config = dict(
    n_kv_head=6,
    activation='gelu',
    norm='layernorm',
    norm_eps=1e-05,
    init='normal',
    init_std_up=0.0312,
    beta1=0.9,
    schedule='wsd',
    dataset='wikipedia_en',
)
MLP neurons of a small language model. Each row is named by its layer, matrix (up: input weights) and neuron, and shows model dimensions 0-127. Each number is 500 + 25 x the weight over its row's rms, rounded and kept within 0 to 999. Numbers have three digits each.
A block is one neuron, or neurons of one layer that tend to fire together. After each block is what it responds to, as a language model described it from the Wikipedia text at the highest values.

L9.up36:490535506512474493480512462488550501469507480521491484530507511478507521478477510457528516476514494494480507489488472470513529534500510560462482513479514459509480515505507515542516514531544537536466518505503503528517484515561522513521477533538460490496519495507491470454534517492498520488471508467464537471475516473453510463500509447514540500506494510484474500554476501538398515460505
L9.up389:510484592519503476514506514513519559473556506502513494496513522471527490464506499507474476486478508465514487507502529512471493547496497524458533523505492484493469498527517506509561510511514506507465474515462495545517499528525506491520457459510480519501548501502487487496495487515501505516499502514501509472479473500490485471476503489505513494491476528510467521543526440531510522492489
L9.up391:548516531507543477524465475490534512456477516507542476495487504564494461453527515503511475445519513483537517510491494550478503491499487487472481576480526496539498526501511485540531515493493494502530524460504496528524510484508503539527471480445464499468510490482528508501502489522504516463502523483494473469447498494508521469539478418515469483579527549508494485526509451464495492533511
L9.up430:497492502477512485507456484511487542467478511531496490510490519488471493492496514497495480512483506492491523516533511529514555502428502487511497514466480463465514484479487518519514521505573522517450524509498529567490511536537507491491491517489433466496541455481517477507507460507526532462473516466479525504514520498457484462536446492510489531539501459492520496500492470457498518546501
L9.up441:537514512514476507464534453509546524476542499475530507515457508541549500482479489494545494486480533487474466480460522494463494519517494552479513504528518467501462494491474505526496441520505501478509560485515511540534486520544533496507498499511462498471500493505500487477459478483513533536490504477474489439508508497514519496508512512491516461533486482497499495539505475494478503538514
L9.up591:496489497496491520535487463523494541495521478453498523502502509481469520494541511449510444512503506492497491504525518506527558498517463519480489498511499445483495471498522513504503490547464567525491507505459507500521496577506526504514489482541481519465540522492544514503466525487498531461499537470459471465528511488462494489475493435486501478519553526497481510540485500523459485489526
L9.up783:502514515465480517518481530480543493500498511471466494513488524461514494488486486467492457564489529497562526498537485492477484489483482541485491533485496466478510509503486468518486515484491538519479498468523496520500495512528524485506526454477483468496540532525515493421479495485528482466459532525519478473463525525507534479484480502516496496506505515506466493530501484523513476538519
L9.up874:506501479521480506491495551457484488504537497513511500502501521533491451522553520519527511579489515503470519484467480548535547525503503538530501551511496528510465564486464511485543505468493511503520521539522477495470511459487515464495531485509507491409536485508525496475508488516507529517524552507435554488498515460503468495543497469515544474496479481490480491491529477487471496444507
Short middle pieces of words split into several tokens, coming after a word-start fragment, e.g. inj-ur-ed, diss-ol-ution, dest-in-ations.

L4.up106:498504513506469482527533484495530549473520516454504472493494566504544512498515502482497480492529494474487527498498471529492547485480508509479455528520488491492502495502500521464495533507488519500502495494476544528564483516514505524506432496511506449503511482458495514478504506473523564510557527465533483469505535509490499489454503454494492447543512482460513455510544533510513515501507
L4.up219:514474550500471478503508543498529497494515522469508493519490541478529460466491492469511470530511508473502501451477487504485529503488490555489512527514517525446523495511502504467457499495493527549480548506503530530541503552521510493508457512535476485524504494483511488507525504509555527500515515488483488516503489499500485489470481523494502511524461537475488504491556489471512501507499
L4.up300:525473520486493462530535451467529478528511521471516490494489505557531463488490500476512511486471506465486475517488498519494516508497505505476492515466520479492485474554507566504495514497490484516485518509457542558523487526511543415507517506520457449511502483491500484529491507495462571502485503489539500506474502485455482489479496512507478477500526497441510499489488504499522521514500
L4.up325:490468536546508463529464557530501442523491485513498501516500508422513532460491484442536451511502507484518507502465522501518460508455529553489548494516512516484501510508521470499462530474488526504455537525494494521514494500513488478499550491519491492507482515512494504501481460523531519522479538540464505514515460497488480488507491503510498519495467520515478534487510509452541536473519
L4.up328:517500562518486493510523508520473503476505497494537473530496514486524474511493490517487497504527507479493493441526538442509506554495508525499565531505518523471499491520506500488474512502508534473499530500474495569527467551485500544524503481491501490491505526517514485489509504513515525508486495490500446574480478514490521485494512503492542555498478521502499507496518497487505474483517
L4.up450:500509543526457516486501489494537517436495497505494463465483486487493545473489512490538471504521501496470454474536448526477545475454473466479518515486515461497510482519503516528540482478539497468494496535516543495503516536536487481500466529496497480499532467474494488487500496524511482492515520462487519461486560528511540479494491465480473440503546484453528524522533465463505543539498
L4.up481:519492487543497484519497512480544486469514510503537465494491522526530458499489514484493469501529508481489469446502467509501524506500511544471574534467501473500496509542486515502520532472506520531470535529524563507534541531495509475503481507506520490491508487486510471505545481518531494497499479485504471492484505520521513472476482524491512466499498524454510513489470475493525515506502
L4.up943:503458510483504498505480504483519497468515507499504517483501528506520483466500519477443482528513502479476529483502532536494511504468489523488496530479516509409468473492505518489487445532486525551493533477511537533513517557572542487493470540502460480503504498486487477496541504536494501482496479503490553473521479524498502474469469530509516528527518496462501526489503485487478508507479
Commas, sometimes a space after a year digit, closing a sentence-opening adverbial phrase before the main clause, e.g. "After working many odd jobs,", "In August 2009,", "During the 1950s,".

L4.up5:466459484503479518548459500544528486475507509528494522515490549469479470493508492497456460469521506493504555470484510498481499526468514509507499461524519482473489482522509452519472473514496537504487508515548521484468485543479507497503547497471483478477473530529501449482526495546499521498502512529482511471486491508497513477477495501503483539528513581506506438494478463538493518529500
L4.up25:518476510480483465485498523474562489463490504506499503485490517500536499463498491465502462491506508490478506469525489495482537496493501547483507508497530476419509482520520530470474487525487493509477533489538496489526530481575533463503456542507467473519516478466501497513522492545529525477509467478500544466544523511490501497452503532486459506486518442398493520497476497516476506517491
L4.up226:447463505495534492535556512546490484475493510537522518509492502526500490519521489476458492472518511485517537460473512493510459539528498497533489477489505508467503496496501491560470522537508517523479544522492518493480557493499507468504496496453512521491474500538486502479480515523464512498510528543477499511465476523476555485497482526489499527507500530488510442484521524551472539479508
L4.up352:523501481495519467506479500507477547458511509525492529495498501445525528469543500510484457443540501489492547447518502504459519480447503487532490464531522477494478491504508466549452457521521522496484523523465464501485521506494517520497540522488437475479492518486489468466542513528509507475502517533500463480467447554477477485471503472502484492508531512461515446523502502494498514511485
L4.up397:501452538507482450531516499514504484505506513521517488511506521479528481462519515461483480443516490488528493459483509534479547484492505484485469490470490536487514493514508499524503505501541529522479549497540555541511525524499513485500458545517473478484506505513484484514531510516538518474523538493497482478477502522497544486466490437508463495541519472501488518484492482466511517487500
L4.up487:477462488469572483520494515494517485476533498518506516476502493512512542470545494530513453479507518500472501488530449534493523485490515519557512443466504480485487488488494491502497453528534513491514512500511499478529526510477530493511531507513495460467517500493488514497563488515496498517517562498501500457500545542482543494525471487505506459512563516509493484482533443479520549489495
L4.up514:510473501494509486510488501539489503476513520501494537524494559506494475461515508491492449487504502480500544492485527522479491498492476497489455466508519461495480505472490463484496478543479531477516533517508515487485532528499502522510447526472454508492489545495512506509510502503521514508522497472494463461516457506503456485488479452516437480542511514478496463474538506571498467523507
L4.up778:518475504521557517498439496501507489499515510505515496485489512484538549503511497515494479472518513479485488488510469513516546464406536526511483536492480450443478496502501495506498475499483528459523518507505472483494525494514552512521532466466451500437495575540490486475535433516516504491468540513474489465499497556500503477494520492513509470516483509430505483496463478519489540474496
Final pieces or whole short function words mid-sentence: adverbs like on-ly, ear-ly, not, also, and pronoun it, plus endings like Aug-ust, be-en.

L6.up655:533465505486489493505480504501487519506542469475569510462498483528506492460516499523545432462481522489480474478505492514495539503533489521501509493463537480483505484505497522537463508476499530530465560491438484497521535540526491521499497494492468496486572455532511525515492508529509520470492516487495468487470513563480514495470489474472554470489473520504520496512491489509484457510503
Short subword pieces inside longer words, mainly "it" after s in site or situation, and word-initial or mid-word "in" (install, initial, original), plus "por" and "per" (supporters, experts).

L6.up139:497485488501500449511491508477513505481501492521509489491506530453493517436516509529509478486488529501488542494493479503476499497535511488484497504502530509447511516499488517563513490485550493490514503564476510497480485486495488468537506482489486468543484509487492478488507484564525496499516548524534483507540550515493516515524495487510502480511516503494508510496498454447527500497494
Final word pieces that complete a word, mostly adverb -ly (only, formerly, originally), also the qualifiers also/not after is/was, and -an in American/German.

L9.up194:499504481481538488486479495532466504474570511475494531564500488508505474456491523491523457523479516487531469499509544519485506468498526505476516482484535469463490437501509489527511472492520534499488497497542513526489528495513526499514527508483506458502533482498492453457517495503507528514450501534531517523463509505499540487462458519489537534512527547461507441514512497491464519528505
L9.up433:504475490459497502504508497486521481464528519526482501504497523512507484484497494516494487499477529474524490496504436475448490558528486517474476522542513447503480515550503438539485464519534518530510541482525526498540458534532567521513476487481458499501486532514536478443513530515507530474506511503483499483498473488477481459486497479503504457512515484480509503509490542508451476459492
L9.up443:493515545520491468493507530526547505489474508563497519555485524505522473512490506499497491503503509505552456460531496506477485517518489490513510505523521488446520466488482491526537497522475522528491512491487507475508507522506496502505472500506499493482515455494544478450519492554510531486496507468453495501510487527523480485510499496564470511509539515467498532535501502510490491531519
L9.up574:492535523506534496531507535504513457520504515520484496519502482485482473485511488503475484489467497487500513525546504476527513497458474499503482495502519518503482439482517520582536479468526511485467516458502513515526543504526486485498498440526481496463538508519478501494521496507464508443479488501492488497493516530517539470555524487539437509535491508464500497500487470494468521498490
L9.up731:498481520535518516490490489510520474480521513486516501518518524501528487456496491495466514465507519477462505453505484499452480537521553535501506513497505511484495460515491487500498458491526538503530490505480558468513491526467498520525485476488511482472488506474514502461536423520542496514461491503491486527497526524475506480490456498503510505541499493504507520483473526521475517456541
L9.up819:515495551505493489485469516535529525447514494503501506510514502481520483492510493500488431520514508474496490470544551541469510532468468513504525524465495465481473499503501532505516476489503495501533487498457514496522531548584462486480478470469521502455540503471522462483504452514493511500460512517526495477491464547496468439423471481495522504478512508481487495515518528487452505470489
L9.up838:515455529520495515525499492498495477459507515479520492511496486457566545506502506457467435517517504513488489466561555491498488482488514523467500527501519480502486484519492492509507491533491556493504517513518507511525525487510549519527473487486478484472510491526491492469528487531471507506466492498472499507496443534522531508503485487484516520492501487461514513473509482511495505470501
L9.up985:517513505476534474495485495508525513443502514481498494517486483488497525487513520544477445493480515464479508475574529478496521499519494523514500492479498449475500478510493522472499504516477511543515503483441554474534469519485497502526483492500513508468517514511516476495498486503503552503444516470456429509490463543438503506509479506492497463515541480468584489518500511477465495524516
Final pieces of month names in dates (Jan-uary, Dec-ember, Octo-ber) right before a year, plus date-leading "in", "between", "until" and commas.

L4.up133:523498479538492510476483558486508483471489518487517509498489504473537544505503465509489497496502536476491492465529522502509514530469510516499532539531498527481537518562485504491506502439570532522519530520530450518459516471550503554507476452481506489451498520488532457500496458524528508499519524488483481512476507503520506483480481471520507522529470509547516500522546509463526506511506
L4.up247:434473477489521513444516518511498466513498508436479553553508488545484490522507489501506500460514501503498530474466522529499545500512481479556554451525497520493549540476500493493506501490538550504534492538495502507463517485508521489518550521543484462497512496483531465534498502497527504515503500476450493516522508490480494502482503536513509474492546472519522532538567484499497524503488
L4.up503:516462514493497491468510549500551475496496489501488492507492471476532498534515480539502464503507507496490489506525552492503486501489511520551501492492549510479511515499515524497550476455523536477519506474486501507478537504561492470489499486493519476477486479524513500497507526505509479500475501527467484518486463517494458490455516514506519499497514482524510555511506505480476526473498
L4.up504:548476500518482474509516506484510461481478504535503459513491458458516507466505494487560511525482511496541532513527541520478547533473487547490530501495507543459530509486508491528495522460512500453487511489510505558477474496540503457501463469502511479493500521498504503518497511539496487511483545501486447536520484492453479504482501506490475537533491522511515480528511509487483517465504
L4.up573:499488519464505498491495543487542485443497508550495490533485476496480534457524488517514445500488508501491541447485520491495508502525476488525504507473524498454484484482493513488490479483559523483499514474502533512485519470570530478506475492490465504519504483445517473502552490502498481494500508465496508492503508514469521483452475518509484461516547462497546536520492518526446514481488
L4.up621:490508471497518543503453514534525474476491514521486498509516476508487489493521496490520440495482506508517534495465509515522514535511523539511443478505533501505517504483502477492498498484538535513552500493539523537451526508500572494492509518525481530475505473525517501494489532521465502486501478487490520553488484516475520488513476508501466497547533504510517507532530497458451525506492
L4.up745:524483531484504494531475536503529508492493490481525478460461505508510508522572489489502468547508504509486489485506515518497499486457483522550444505490504512462471506541484506493536463496465565497542518499505478481514556578551500473499472455491521473458526516512497497477542494535524509509518498503486500471488537491494497482459508499513523451493508488521527517528529450504536553437486
L4.up986:512489511541513481514525525513499556514516510506476509506508513445492515498490507485516465469475516476463528495514484523516499513515501521476523512484498513474437506514496522491539497472504540480531523512501506521521557512539545480534543488488458500509493487531508508512471482489503499489469505522490529498487521512492477488463519487492527500468521451485501493559439499443469516506489
Opening pieces of common words, strongest for bec in because, became, becoming; also for in California and Stanford, and commas after "In 2007".

L4.up96:515479482534506476507475513485493528499512501494498526455479544468507532475492501527516506504454494499472478486507499471460499487462520499501507505454520503440497505531499480519546524492553498571444518491537484517519525540558484505499466471444507442497550480463482488499527502539535515509457543477508504494487527501518537485485473494504468508491501473486501462470519529509544508533518
L4.up388:473471495491505473540472515510517475458485506495515509500481525504484543502532494489472479460532521491507520413521479535515499514467493502499564487487496505467516523531486551527494529505553521517452519489510536453486530496507516473505523503521489469508537493526502487503528484536533475493491519502465519494497585511492527467498503495490500520525528468493513487521455466533475523455492
L4.up396:486499509493467519528488519533459471513474492475518564493491527472470521510499495449488478481517486494507504445531548491483482508522490526529472464454549530480505480547498499540510486499489574501499492519430506497513525517555485474512463485480517484508529511535499513464508499539506507488480508486488472500505514504501527487475500493490507526484483472503539537518578481516494531460499
L4.up466:507497512470521453477481505495502477510505508520524544491496510470473514452502508536507520471428524499499490484504540453496484522499496524531530503500473533456502519516509502502492486462539465487486488478468469506484491450554490507515532497498441462530526472458507519540487515511515510471502496512489471552529515501468485502493493444512518545508521454535513491525474520489503509500511
L4.up662:470493539533479504517530496497485484487489511544552483503460495522544526506553472494513500497528535496491481470523520496507523525494531497467530517525508489502482524571462512539546470498533472494513526515476500484524482503478465492528500472528469507484524492494531516488454486470508501486519504509474468539462532515531561491492484473503475473510510462503512514522503505481486493512497
L4.up846:537476535536530487476528511493450504491486518516517476488472533486530490485533503459495527508510539489516491490489526510503523527479551504526559533514474506480494489518469487512546481504493484467513505514475496540519488534467476522515482495502506473505518527502513472473459468498500500504465561500415476551493534531518509487470456432503501560505489510501512497495485505431500519502497
L4.up939:577472488517547512492425487499506461437498517506490519476488534468509529523521488520481511431491505507519507456494523473500503490513534467507487495503493463443509496489487458534497474522500512503510504507533526459499526531491488533518491544468483534452498534417513494501510472569560489495486507483480521490496510510511515501505469489519472478545483472494506488506497452507467497482496
L4.up980:512471487503531517503490497503522515502515488506553511508455547510538546508557510472511503532516525469485515496487522487486490497509490515496523503492491484470477525556473468589513510507557523523489499487476473522491519508513503502504474465503497509475515460460468488452499496508496514487504489527489486501497565576478569481506482509488506522506458516510539467525487506491520501447502
Opening subword pieces of longer words, mostly Latinate prefixes such as con, di, fin, pre, serv, e.g. concentrated, did, Semifinal.

L6.up369:538520553548507480524483470493553491515477539511512468483493547503481440510542506510468506537491499471513498464528505470514519525494498518472538496479545517505451467513508505497474464524492495474497515521512523480508510507543488485521496492495473491491486467493528521466483504488501517516519503503533496500493483475477509491514506497531492480524522484447490567513532517532484547485511
Commas or possessive apostrophes right after a proper noun, mostly a city, as in Providence, Rhode; Lisburn, Ireland; China's; also mid-name pieces like Car·ol·ina.

L6.up733:512456525467534499513526556562520467512491526512509517489487494445518500514527487486551458477520500506473528466497489498485521492488496473550523476514508487487518519501501475487508487515490530495503488513508509463514519506492482461506533515470502474465517495531512523527510449455531483480472491509437536493463516492508480488503485499484445491483536471447486493468454476507504497531510
Mostly "and" joining clauses or names (", and the filly", "Sam and Sarah"), plus single-letter opening pieces of verbs (d|emolished, k|nown, g|overned) and first digits of numbers (12|,263).

L6.up812:524490546546513505456483520509495510438504496529549494534494495441506557485500490494501515490497520498509486472485561424472475542473510514523470510509491535484521492490491453556507455492500524503489524482489528473504501485511481498510499481486477514501511472504521492491509503507523512478516507498471500489555461540510490488501501479530521513503503493494519485470465515491486459514493
Word pieces that finish a month name inside dates, such as Jul|y, Aug|ust, Feb|r|uary, usually followed by a day or year; occasionally other word endings after O or Mar (O|k|lahoma, Mar|k|eting).

L4.up203:520490510523467490467478503509555529460504514550494507496507490421486517451514508508496459505510519491494564462532503477469472512446506502514515515542517540478511476478517475528488458486528520476491516529515523477489517516523497503510454498490497523495493479500498467476514466516551531510546510452482484502528469540472507488483503478504490529499519485512493506491478537465494496503488
L4.up214:528500487524497492499521519513523488490467497538518518474497464465470506486526500505492495505489514503502516430484520444514484532513491511539496475492563505452487506478503491525522446503471504445522493516476504513443511496510484478511525464489517489502526482528520506478493530525501496497487558502468494528510474520481502496516493528511486519509511484450514523532523502518471474527486
L4.up542:505459555535523479528526512525489482431503516536511488506491493445486516515519486452516483479484511494494547463497526451511541518453503501532461489509540507445500512483508520548469464539501537491498537497467536529472516486514494488501469494519482487508500448513516472488459475516559522496504519504474495503507467543464502493458493467516497536504523499495500506497473542497465481508500
L4.up567:510492539501498480485510543512516487461493512523495474507490500438502522466518511482510491479520488484526526465533549465530490527519513521534471520521537521471508496494497491520491457530491521456504522531510529454472489471525507492504501486499513495467490490502511481488536536497537480468526469488487516515506512503500508478485501525494472524508547460474546478488516475546423536448492
L4.up699:525484495508491503522473516529532506490496523523542540522485552466511493512556476475477459474502508494526561434469567476488505501467498505550510462505522491471536503479489479517507463476508546522532490542502554494480497458522504515513506473519504519472482471483507492505468489536542509505521513531444452490491476517503513496513507507535456503529532494491514541480549504508510495470508
L4.up740:547462533566491491508512533513489481478507502542504493486475487465531534460512521490495462536460523491500486492494520464465501498434523506498484510522521492513520493516501482541516462536494511523479541541485496525480556491531494472504476500505539486464490487502505490496482478507500500481469528493477489516458462553470509485498487477523472511498488489437524502495481537498466483517522
L4.up872:490488533548485479517446486501515519486503510478515512487488500487531525483505508455484458484510521465499480472465521463481490510468523503524503481511502475435481478497508486569477459500496513522466509513467540513554508555486519498501559493519447534491497450512509501451514467533489546478532508508474490486491459550485511482492500480527515517492505516455504500515477510516457487497522
L4.up1017:488460552498501494497515492513498483445510513494507494501501496481519508446469515447514518496510505498516534476537533505456490504479518532490504488503495531473503485497503464523473478503531527449486528560487566499524494485516512491504452500501480488532510487508515490487497507561581519524562526493490498490553513540479531487463497480493495529519534502498481521512527479504484509483503
Tokens that sit right before a year inside dates, such as the comma in "January 27, 2017" or month endings like "Jan-uary" and "Dec-ember"; also "and" linking paired items, as in "Ward and Kent".

L9.up180:522485525516520450501452520509538497483520516491517521525514521519507489527524522499522484481483489521515533469448456509488507500480531502510459522547493490475487530535500505518531493438505506515511561538492481507501511523550527513506517511468458443516525484510490483484478471481524534467496517492508524459520509502511500498478490488498522495527510478460492485483476455510508540466520
L9.up207:572484552497528475526472509488556536481494523487521487494507500521543448430491515490520478490490487493541536417499493474479544478475479512488515520485516469482523471509528492559478506476496529466491515524506499487504467492507498510495543532498437491508477471465517430474473487499516530508502494465511515485501522521497489498492505532503529501547530494463496486491465485483505483471490
L9.up342:514516494519514445512477511482532474459481495512498524472483542513488461466514483491538450529514469498522491463527499447471548491493522516476512562487506492487499488532526479531484507455540542493457524539470518512517478493526467471486518519480449461487544499509508449458499473500515540506509502495501510513473516497491542496482479526484525513513513473480512443483490452492481514472520
L9.up497:555531512509532489469505501477525503446532502512513504466517562526535502496469498473557455514459497460514498458466531478460494492517495516529516482506548429476510477500511519502511461498501547464507544530505533490489487508550532459510480508471495476469506491445519451478464515547481544492536509548498473518495509480491518497482509483480465479490506517494527483475543501496481512511496
L9.up646:506487501529518472519529498422507522506560536472494480445490520488550501496513512484490456499475504469496519509492504488519541502493514495480522515481512450479443500522494467469490511518467520521522530492521502481509527498567491521526508518478483519438497505490506497520448519516506512490496511498470499475504489512492506490486516500507514482505496525459504509486490497495506498513519
L9.up775:551512524486506515511524561530523490497517499515490518488505524502553494459531465476530475486447501481536534471530493465481493492519482512530495504507547459472498532478504494500502484518508526493524549473527491462465508501513492447466511458480450511463533487452506495494477506509516530450486496504502464515487507508465511481444522517510468498548500489466504497539512498471473506505490
L9.up780:539490479510512489489525508482546498469511497459488497477488536512523451492479455495538466528485508458532515477500493529505557477518507535488522514489526510489520480568510464516497537482502494502456528538473515508572472528542468439530525490492513451479512515458505462507483481487533496503498494520526487487489495526523507497476491488467497511545536485459529468509517460486499507554515
L9.up875:497509527498469478520532526500506479473542536503497465517523510519485482473507478520532502523482499494551558434506507486481531509510515491552540521536487472479454477512484473527466466519484555506499528501517527441504519533477494457507557490522516461493539470482542509498433473484503524479536521523501513478476545506518515497496474502530491506516536487493498470507533461535456510496499
Fires on "and" or a comma right after a complete clause, where a second verb phrase or clause follows, e.g. "raised Apollo and that", "rejected the term, switching".

L9.up33:518508500509485472468476483515526537485513549480534466485488517453488467487553496498493524509506517505511508533520423496494474478462537550491484552476525517468487506488510465509497493506526515513493558507492517477533505559497508496500494516494496472512540465519523515444521492506495512503521483503503490501513490510514520479526467508520510506505524502493487472496480493471534510522505
L9.up113:520515465552495520500473491555535519491519535488482534475489563522524492454480507483486495463456520447518517508470492523525512496492487501477504480481500473485497516495502464480521522499498504515533510489481533494493490504520499501478514466484510477510534541475483519510496487488508507508493513518515456459475524504487525464533495523521512492538543474487497468527467482537517498551497
L9.up271:475525516490494479501507475479544495443520512493509502531482483547509492432528483500513467505497526495516543533532492523515501490498494504481502523508534473483521443496502526519514481462547504501517524500459524511539506489504495463480472481532464511492531511472516503527495473560493524500487471520526504505476521493489486485535474481489446507540534480523526476511534432513468529548486
L9.up489:529477492551527447484505480533478494449505555509520446544516480492494516499526471507493496554455527466469489482446495507460552496467507474515478484500512482459483502528489479519502508499557534498509465520491483526500497499491498442528482484501502483491512519508494469486492466507518545487539527564499498499490496509489534512445495493466501465539501519514511490493559491507544491485506
L9.up555:490478483520521512461512525505516506537514523505545500532501510516529478501502500445488489522489541487517495508436481519444538466492509517509475524508553516473530510497492463482531495507479520542451496489481503504546527518532515487519484456467467481498527479457519524494488484526488512515519523550479503466483499531491490463465497477514444427488520486482516503524514534478488516528529
L9.up638:505520492511484522526464505506498448467524539532525493525493471505469480488513485482526472497463516492464543500493482456510501487488514522505475491518477501508489528503493491543516475498521525463557499547515528500502493492516498503511521508506457507484492495539523485429453496534545489519498520552480515497474515488523545500483485500551427494572509501521536494457506488471491515518503
L9.up698:477491503490523495499480465519495521473528570446527478517495529503549469494499491525476473494537520491508554528488526504530530487438534506520480491481497507523507493492490464477513530427534477527535528485479488512520510455468499528497494486465483494472532541490507494467492488534527509505502492534520505538487545507515527514512490508536506470560558510522525463500525486481513430482501
L9.up916:518513497563496489516513538554507486498486522530501493536487502476524515472509475485488474513497498501507478509509509489489528491512506491505472476504557505492509515484491477507521484513504520485510501498492483489494531505506501494522500487551493489443507493483485544519491531500474492494496547524498533503430482529483498490473529516546492523517522505489562497512508530518506471493516
Tokens just before or inside an article subject's nationality and role: the break after a "= Name =" heading, "is an", "actor", "Minister"; also mid-word pieces like res-ear-ch, de-a-th.